Weights of a small GPT-style language model, trained from scratch on English Wikipedia: 14 heads of 32, MLP 2688 GELU.
MLP neurons of a small language model. Each row is named by its layer, matrix (up: input weights) and neuron, and shows model dimensions 149-297. Each number is 128 + 24 x the weight over its row's rms, rounded and kept within 0 to 255. Numbers have three digits each.
A block is one neuron, or neurons of one layer that tend to fire together. After each block is what it responds to, as a language model described it from the Wikipedia text at the highest values.

L6.up70:117150155136111093143174126128109092174145124151112169122137101084159113150107132102183096135104099137152107100099115133114115123143126079113113080104100118132128109147179091143136160148112106124116112100171156131139128177147122137112085151080135128149137150088126121159119177171096097125125179087144110080169143138132094120129095131136167116120125135106106157104132128125124134111103150171141130136109115113120074116125142137149132142115105108106
L6.up93:091125128129128124153134147109111078164133132150127144127146110131139137118126127127133075160149118127146105097079123109132150121154102096130097153118116096140117166130157130111177113096113122122131153144161147128098116091138149134166125124078127110117135094116162166140141139150147111111159128138110106115144169170093101112131115088100154121086124115097120153092134131121142195153094121136120147060126092140128085117111140109121156166098116164119
L6.up321:142119138131133128092116142104117131144110117145135118099154163122050123132131185128184122166113092128140130135126143095079187126116137112131127105090125141130124132129127133127161189095130092139108124115099146092144128174117121155143155122126119104164137108126125097133151118109124106116146115119152097092141129132161156113104098076159135127113146085112097155100134108150168181128123164139103149137143103091102134172103136088127152156116133112153
L6.up509:173134158168158145136142114140166104129107120187157159130156148173097122112123111115142146130088143099118126137172137077131106133140078116169147107169128107125122088161143120135152118107134102158138129094163138143122129140102122126166125097134126108086119121089140115111113113122154100171110128087122146122087153147136098137088098149128183131087109120106186154094147118164150119147153153108148145136130076133158120119150130171121158168073136128181
L6.up670:119108171109097165127105200164137152109148155115144150136131110107101126124100160135117113109098137130161138148162141091131130105134163083158109134133176115148130139179097116111135140122150102128148109134146129089135179147139118148110106142151138118119147178126144101133138112131157152141117117115142120147135109188127072151138159140156176119163121116122145169117162100164102141115114112136094137129133125115130074088110108129073145159084130098124
L6.up1149:136100126088113137109129136134148119142085134116142148125147106113128134166145146117129136153087139059159094130112094143096114084068143088128140152126108114122149136109109107114149184108136118156102063132107115127169140119101117128125116143096125156128130153134097156134153107184116129141099130077151111111125135176132153165098161119123111132153102120106135107131129152101146130124119120121114091113091112127117094068156127127154092122076146122159
L6.up1311:104109139147115128098122154144091124123146153133143100132123119127086120158103167123113112120137143131125093148104110151136143094155095117117114105141085110161137144160141117122118127165158103099141081133144142081119146122140150147113160084139117107137120141127155118139113102136150130137151131100107142128114110131134161112128131076099103111113106105097084118137165134152116166135096110139126148138148110097160127120138129146106108159125141129168
L6.up1467:171110153185123121155122135165153143113120096167112140144170157130148123157106156092138129136084093104119143163128142139140135108145130106113129118142124106129075156108100132120129104144169124127113145135161085135138163112098122153134167125097152135128091078122111114132110099125162102123069120084105136141114127120097090140134069143138118105103147144118123162127156141130136152101152111118129114125091156141109084137115145162124132150112120129142
L6.up1554:112086121175147140157125147119162111186124105123148183127150099124139105175133145124131114098120106141126104118141121091105099153192108109155158099142116114157117105145103108088141125151117095161118098114136137088171143118134138151100122116110096131168083151138131136109138116114135121107161122114158123135121086118120099130098127131111123118164133154098150150107091107147165174118078131129132147120123150096178142148161132149133159128122127137146
L6.up1661:113142153161127112117124145164188100123110146150104153118168127135170108093137131095121141135114103107127167137105133141095060117116144112175123124137079117128155083127077079115152127153142115153094126117137178125141183114113128146161110077144106156161107142095139135125158129125103076110165137164124119125111152163112178121116116102109097102127165145115111166109143127136121157101112089155131163130142087121115130138120115109112132124123132111117
L6.up1837:158099145173149145133120127147175098132143124099135146117142173138146152172164159162118103128108167145119096091145143085117168102127169104122134144169157116093137119178126126117147147108147135152085096128155162135160160124140111148184141136133121102169100140119160170117140113135124126127132114123122123097094148155144115128108086128129125163150106111098091141123108083178128180131150107126122103128154150130106120121132155138077104143112115104135
L6.up1980:105105120110111146163186149113130114128144112154101152132135122169151152150104146099147111160147137101146119132156119136094075089114132115130120132095110150137146099140158100122150127121148154120133090144109129141116121142101149139142122132102116144123113174089150115156183114166089114137189161120145075099094129161125132130142140124170112169130160105142148147121163097114100189135115110130131112101088122103109133112138141103068147124125135119095
L6.up2278:164117121120134124155143193155175108100099119143124119112138133133100129141143127096129126145120141138154129139114126111080122115136156150128122139118133127114124123161087109110117126151131084172128109163093127109133155145083139151164131116106109116126122127099102118128163100103128142125177137125165119140105146136135115167106137121128096139142144159146145114107122107184137171138148127149125082138132123130101127110137128141083154164135131085186
L6.up2285:150148153137130113108123155128135091146116130101123144149136151167111145105097171124126151104131155095112159112116114086108081103121108082153128102153128148131135136192159124091156122174096104145166129137148124138125122124100110155122121138122140112126142176125135137124099135141166087127151099128145125145121158185119137127119115111097141124142144079107070183110177121170192154113136117111133155132149154087131148091162130175100149149132152142208
L6.up2377:122114158091144114102145143094128119140130098136112153155135116194115125154141164110136141164111126107102116147140131130107156099120150096154136092164132125110083121146094134139133166102140115136113088134104140144140100159069126194120116130070119096100151147138150167163120133125172068129172131149135091084126144141074117139132128105150118152129157134137105168145164136162128178105103106085119144095133124117126124102159125154129143125117149180130
L6.up2459:161100118108128128167150139141143108160149124151138144130113124142135138141139117115123104143080088117114150141100124124096125084095159114100151145118094103125123133150129107119158153128148094134134108111124136128169165095131125145162155116133108097093100123116166113103128124122104146111117112131145107119136121166117108163115161142158163159175116097080129147142129070125127139111085142132138102142125152110116138099103140119108142149106155091185
Responds to: Verb start after auxiliaries

L5.up367:181109121124100118148177080159123056098133116155132117113166142128100137145072137105100131135088110139148051130103150153150143120154137083109125138161127138128153132134122151124122160148116144129100112117134127153142123114157144156108113123107139118152127118141135141128189086111149108147146126135150092146172133143124158110130113100134163157144152146106102157151108138171133160129130131109114127159104096124126130149129136117154125144085103103147
L5.up1443:104109123152094106133160159152130086177109157137160085146149146131071097150158126122082109112139127116117098122138127111152187094184141112142132108129128147123080129092157135129163144144149101119097147107135114144167136131136180146134110133126149094135105141147194106119148127119137112139117118111136104126164125147163145116132091150116135129154144133142080155163097101154128166117127125115130072074130113095094140123148113111105165149138099107116
L5.up2012:143102160113137139145143121168131132128154147135125118164167129108124111111097130076142135156106144099133124172105149150099136106108118130107145133155090091115139156141123156154126128140140101053127119096121075136150159121116120139105113132113147120126095106102143145129143120152143111144129119098115064120161126140142153197067134120163111155147108115095097139130093142141098155118097123125118155098148136118088122139131138167178120131101144099133
L5.up2325:169081128150106127108137097145158136135126107151131124111135104125122106139083137128105105143120113145132158103118118162139143135145127082101117109126120104130144148127098142134156155111151092126115112157103073107166140118171141136086159131082130107128139105089122134120151110112063145145136124121146115154190117108143152078121096133120144116112134145095130143154095122130114182151127138108098143059116083102153097114157167138167134131084121098129
Responds to: Second piece of capitalized words

L6.up17:086110125187134094145133146159160127128119137114133135154105185108148170102107117126115086139168154111112148130123140114144159078111134160125083105170150142081117166125150135171089123127140159138095108102130139140117159130120177131137141083130128095114108149121139136148112126141106100181125100157087137091123126121111102127072144149165073124113131132126118128102130147126162063139132083106137119115059161171141160112178111135131122149087144084126
L6.up160:097122125132123128144140144145121096162134124147141135163157091118124150119098128127106084121169161119095093172116102138112119105126155141159142103186104121145176135114137138162151147129172101132096136119121132133107099169110118106160160114128123099114127171113158096166177096153176123144130093134138129077157139142144122131126126086163136111149129153090105102113130111128099125172129099129132138150059123163113127150133116122133129100117052092124
L6.up163:116129127125148110096160112150134112085151123174160160143148106153150164081137098126117105145123142107123101171086117120139116116159133160115136105110112126123120147112139118131149116129089133152112111096082120134134121157153113123103145141080119148123128173139132119124151080103109119128102144126156116137166154105141089126124097158138159084137134136106167155191089150153152106137114128111128166130123132132093140091144121125138159138128111089177
L6.up243:103137137142141088127131144071131143130132164140111151149125130118165112175097109115091110115139144105119124146132089111143184111116167119118116134129138113108168141159095084156125140101104102125097096123106154113107190166096180125102110159114115108171133179136161147103124149170122095127194073100157075099149134125177139096103135141169134124104112152142129116144159157153165095111146120153136145123101120111057121121145148118147131147103071129138
L6.up245:140082131136112137129177101129121138129138118161203077157152161119150120149109131107137100074134122114121085122126083142174168107166117130106137160134140156106137166150122139159142156141118140075119120153102144129124131130162153172103093154117149113147095191109127140130132104144094098145120140174144086104134120125194122124099100127168146128146127166100108097148128139145110104149149107136110121123138158143112142107139137145087145102080085108144
L6.up465:123148148135103160134188104180124164091100137098166131155154116136136134120127155156107128146140145084096108118140127144141133093149166124149092136153118126106124133141146079131116127131121130185139143142110099106134169134095107142116150150117134145120136148143127147137128137143143132187117119104132120153139146155157085154129108091130094146142139098120142118158176100164158155166131072120169107145075116104129130088133122128130132160095117119147
L6.up506:130092096146116134142126175169148115119181094115151137166148143138101113131132140127122138122143116101185115107130092082148160143143140104142114066113158124122122188122129107157096160114161133100137119108149128116117109143161124116063109124095129127135104146135121120124118120127126152155100094078109099133114137099181133084126134132137137169163115141103143144142144122153119114135131129100147151120106120099113133124144108107091137149110116134177
L6.up908:157115142157124100129120119083153106129128148148152140147112150160138117152123123110094112110103132105135129095080153118137158128160107117126117072134159138172137121118135131167115141109114140099138134115166141112145135163145121132121118152107141128125170124093113137117115115146182142118138136094112134143164127159143146119095130127131159089125106098112111085079095152125114183144107122111136129127080087088132110188143108126162146146141101081125
L6.up1086:129174130106151078135118101123153129113110126111103146105086170104089165106121144107142101134142154121129131135120159114115169123138144149113112121160134127088124140167140128120079131113117136098128116122129137115128142143101117109135121125125154095134106163101195103140121093150097103130168134127121129138123166115120136120078127128131117106115085141152149148139142161144121072107132086128134130080113164126105086100150163155164104146158117118113
L6.up1129:099143145178160099138119132135163101135139104129107112145110153139131166133137144134105100155132196116087140131134125142086169096152177139119116138115132132091146153167089138153122122160117158090128144082130130163101130131131140116135111088136136100141110183129158131126095112143118128151154161125112108103109108140110135157147104133159107110114104137143139125142103144125164103125137088175155131121113140141126116104139129141150081145102113120107
L6.up1322:139108132097138104167169156109127132136152104123118192085152132112153113128110104071103118159091142106142122110116123120134112120106131089104142132185129116110114099114150156122119105105150125128140168113147133147130157134146119143086148139115129116099097100139142155147134148122109146126120151128128160076120099096173137140151151133111130133107125078091098125140193126159127088147120118122156077136117102138088137117122068122128097163122119119159
L6.up1585:173113128137166151136179099127152103145126178148129130154132144116144150158102112081091093113101115112111143080132104116162153131176139113139136113128144144123120154109143163160117119151139123135154094131145151121140118163129152173155080122133135105130127114097136129124093149086138103196144111108117098121092113143166142124108132126126106102136151128076132129115137130160126156103113137127119114126088139135064140157092138137097145132121117124168
L6.up1639:147104115100132132115149170127132107116175109081129119136093143125164114162112086115132111140126160095120141141183106098113100143119139137133104102153105113140096131127143116142129123073106160104119129102148168169098087128125192139176161144083117130098133103092139151175138119055096099115148104127100134132202089085138104117120159148140110112158106146159088081147116136114137139095132100138195120139126175141099133097145118113101112182086102118163
L6.up1959:138104142125128142112090147102109122124165140115124109095127117103142150091137130128104092099105185121105103128115179174130153090107078105127066109088156117125097138177188090176117112198130170149127114102128114117136150169132156106165127110097110090132101096127194116176138138130132113114147095137128121127154138189143108146080134132114124111139116169113104134088118142122118184131114119076137122085127157117068123134129157152149132102135135102166
L6.up1991:148123150148143119065148116120108143136107143147116105155100149122128123111095082134137139148129139109113101094095137124113109120147110109112084091134130183124126088168153107132160155083128113104125157115130118157167133146131150166152100125129135139072137077123120157160143136109170117095149134112181098121147140131127164117082145127122154074132136111105097126131134145113143129134131161145114102130101129155140143144152151125121156161104134078147
L6.up2530:110153118175167107158122105126155126105137134161123156135137142096101205093132134135150132113136146157093082139109117106103147123127128126107099125178133116105114146160144113129092145118106147092123114107137157156090133111129188105161148094144148118157112139096164121165118100134095091122142148124117138130108139115159101113083129153154115110150124150129140138133116134107120078133124107146131093090131155145118110116142126150131131151124114106132
Responds to: Mid-word pieces in names

L5.up487:104138112098150156132145156110196127164103110093139121133161140152121111098140102128139109135161136147145126145117106097098133122119146095133114131170078112102089105114138116184178161097128087136098135065099162164147142143122109124066067117129081128161157119086130094156101135145132144102123125135130068116147166117149120160125144129096139156176162137156162168120101103125146149116154134140141162111130113142084137085120157071108139118105106087134
L5.up1452:143146137119138120164156132129115127147136146168101158097159106114118131148135181098151105137099144145139143126107111108127164129135166116157115116153105116114103112151112126131154188112178141152137091129142090138134117133108111158184125147122115100141093159129160135128145134149172145090159132186149114125096143132141118124129165117101158156122107129079149146131137107118147192137089128109163115101096143129104099090137096130105141127153143143152
L5.up1669:113081158164131156153142166116164109139093176101131155151161137125166115114131162113121133143123128143119108125141138094119114124165127088161151129126092139121118125171131105120164133130138119170111103090143154154163131125127118143148153114132108159149134150137127159150120110157157110122113121152144115113142147143167147118133117136123173148107138130106135171170093138108168193158106158113139118131111113136101064117119165124119161138155123150191
L5.up2270:137100127155140120141115153137141103142090121151120164130150129092142102104123099110104067152123127132176139138090108154120155142150175067160119110108062109114112140157111115131176168157147106154133103135171150132125132146134115120171119129096081108095087092143141114122156157171132121117141141120122122115140125155121134129063126124098143151152113132127183163092144107135149160122146154140129173129140105114121124128159118093091151151091144103135
Responds to: Bare-infinitive verbs

L3.up1436:087102160119128113099143148129133114144134127197091166100114118132137112125114117138168116124101125101166138125171140128084135120135131089167130122149116112152112164152135162171130120120113113157089097133140101119087151130092135108139139113148120132092108115137123075158120178121134105122172120136163119095129112104123162121090126140146153126131149104099119111145118127151126143147119108096133179114125097145114074107137089128120141146130124082132
Responds to: Paragraph and line breaks

L3.up1975:096119137092148083116131154160119118120077127137105164114079161090119134096140120125130103105147131115097127087097186150150120118155146149127095106159127150125095133114110089122127136108126175160106153130087150122109176142148118097136155140124116108110148175159169116110158106149109135199139099117129117128144144186142109170113139104125141147150128144133098110138132120168140124176154102125162097124122131157135116146125148131152150118130136112123
Responds to: Mid-word pieces of names

L6.up268:168126166146100123131143087126152160124114116096139136087139143113124127149162153109093127163105169103129092100070131080099132138110107143134131121120162117154148171135100197122146125088133110144120117154124114089115159118103124147111125163122158139128175139132108100101144164138129137136196133177104099117137136075133146100134120156124124093140175110148166128141114197163117145092125110139127119088151137119111129135117103095104148137126129130087
L6.up363:140140147124102123122143118141111106162120160111157112168162130118095103136145095146143109095106116119158095136109138104101133154121134088148133141177093118136099110107153098108166162106144083164088151139112118122140124129105119083157132141131158140106115088121169157118131159155166129147153120093105102073115131118167154139100142177110123124123114138123130123116148143115112132145136143153148159157104135124162150116138133121131130149110141112088
L6.up384:138106125132143124120145105139142079149134153179155128091145140162129107123116162158143105113115136127163139124114115134140114139168086153163154125150149117149148136148152153097166150110121090127115139148121167125104134136143122124096135125111098132103102125137131126129122114117085106175143120110100107144142133120122166118124085169112137099134128122081171141167093117119130145115147115081114150144114134144109134111154097157113132135110110107125
L6.up428:077110093120112132117149168095135062150141096129132153103102139136151152143115144118119081126135132131120128114120143126075137132153155136120121106141107104139112169125150128113154126153118116129079140152159101127114131087164167147105146136127121127132120148126136127143159141132142128143103132141111123115128163183104097159108098155132201161128134112116143133135117111147132130103163129119137148135095128118116094133124101152128137111148113064106
L6.up732:176136170141113136144152136119108136138069113159136113135132140121097110150112158122171111103104151087154118173104095130098108172151159081114133123136092095205080163105155101110103129134116110153077163118122141151056136127137130160158105152158133132126109112132108112168129168143137112133129129122125110111118123142123122147151114148096126169099159087107086153126156117140155093162149103119143168147157112123158124155134111108135170121149131162156
L6.up1003:085127160105155092147145133104151135127136114090145122164097087140087108194134133109160134124146129147129115159080102099132122119091158105134122128143133139133148186142114107177168166142096086070129111133157151140136139101080140105127142153120146123144120104129104088115127106145117151096144122152081113131162094104106105105132111129096176139159140138090117106176115145143096158132169131104166107115118095147120100141171127171138154114144125151128
L6.up1267:110126156165149135151166163158173067115136140142131178125157103132097179153117122136131101143118121097144147122125086146151148125131160046146139122157142095124099131178104108110166147128117123128089100118159106116136151141124130151137173129125146164153123130139176085116132186153108136158101154108095133121141103129117120112121140172138102145107145156092177098156090144143118131138127177152159120103156113156138108126110148131091134107097089117140
L6.up1430:117119145129114140118128118147137109157165106147128124118133088124125102160101113127155115117093132129158118148150096085143082132076156076176125123130143115152126123109119120136124120124121125153099130117142090124125110171113159142146114117097120136104133149163139125131126149115127119136124112111124105068133131146123103106097121141159148111147158138101102148159127123141124129140112110135129074140123078138105154119098117140149177169126124111146
L6.up1619:052098180115155108091120091150133121137102107131153112118124118132118119141133137145197148098132148132150121169101135110121142121157137119126138146145094106136129132149125149155136099096150109096113118139145135099110146139172119118138163119111108112081131126171157108152139096090141138155105126110144091087163104101109136104128136163141107101102176126121165174105139154141123125132144139162151133121147109140104092169106102145110170178130094120101
L6.up1620:110121154173137150110164162183144137131139118178184113148150154160161128138102153120119115132104127139159094174158123146104121113102131093186155129134149071153110142140141176174150150102141111192120107133143127125133172173124120161131168152102068142110132111143136127153144113092101122142123123115154106107135111137132121085126102134147120156099119105073161142132112143182116136096129124090096115129079121108118103108122108134117150164131150113114
L6.up2007:107137149147087131129151151119148066137151086139118139110130129105106111147106132130138106144131155141100118114134145174122156093190145164076130115126132108122128111135141134092131128101101104178116165148115108116126117143128128122143155088152129130106111166119114102130105079102123073105110136155093125123155128173133136123128065169173144165137135125105146118132134106172132124179139124111093166131096104125130125120097137156101121139152118120142
L6.up2249:148135137152154120141147107142153164157135176121144135113184091112065125124096165129127115110109133144118128150109136133114092105133122078125102114114140123124094131143118134150137141152139080149108103150141102110142149130092128145103121151102148087100106143146171108104165163113142096119127148136183148135154149146086113121112130121143177148093126159077106155118128125120143182124101090129104105121143121161100105121146145150109153141134127108108
L6.up2316:132116150165158157141125141089175148150126109156161085126108167132121144142117128139178125121142114140141111109132137125141174116179182147100087141123132148128127161124142087127140158140080140151090107149139107133137107127102145100131102130101148130167102130121130147084137174113139162136144126177111111101139113099125123118068090149080137152112174156135102159156147111114116145092089121101113130111124154076122134178141166159117134169146126115110
L6.up2558:132125133136126104127111152127145115120072101139078119133181156135100094124108151121123124159145128125103092131124124100135096094124131109199127084140153124128135094128143116140146095115157135151142138106134134159168146120065129174138165097150132109114123115153117133103160112179124128108168080125120155114169168141086123093105127128088140140121141125081083097126153117174149182193106125119149162079121106145117120107139136154096123135106137145138
L6.up2563:102092122097181175098107180158122135124115153158089115143128095139105098105119136123120132143109118063150100180160107127117111082124109123129138085097144095123118125138123124084166148113142116106111119124145160131090157166121097108131131086096114119116044128129159132143142191090109145102119131107153093084172151134144134142119098156153125123090169136102129165133108130172173091120144146091129111140108109137100128142127136134126150146114084095115
L6.up2658:124167160108095146140135120122124128161138171143109126145134114140110140148113154133099125168156093133089175154135113163123118106096146105152154115120101116117129117116175119115163144107185050142091125134169098113140132122170132122118129160117138113125126102149113137109141120083147120136162119133135143102144143127120096147096145099155114146127149166102104159169114137142142125160151107074161095104152111114148158157143105120146115127118123116132
Responds to: Segment boundary tokens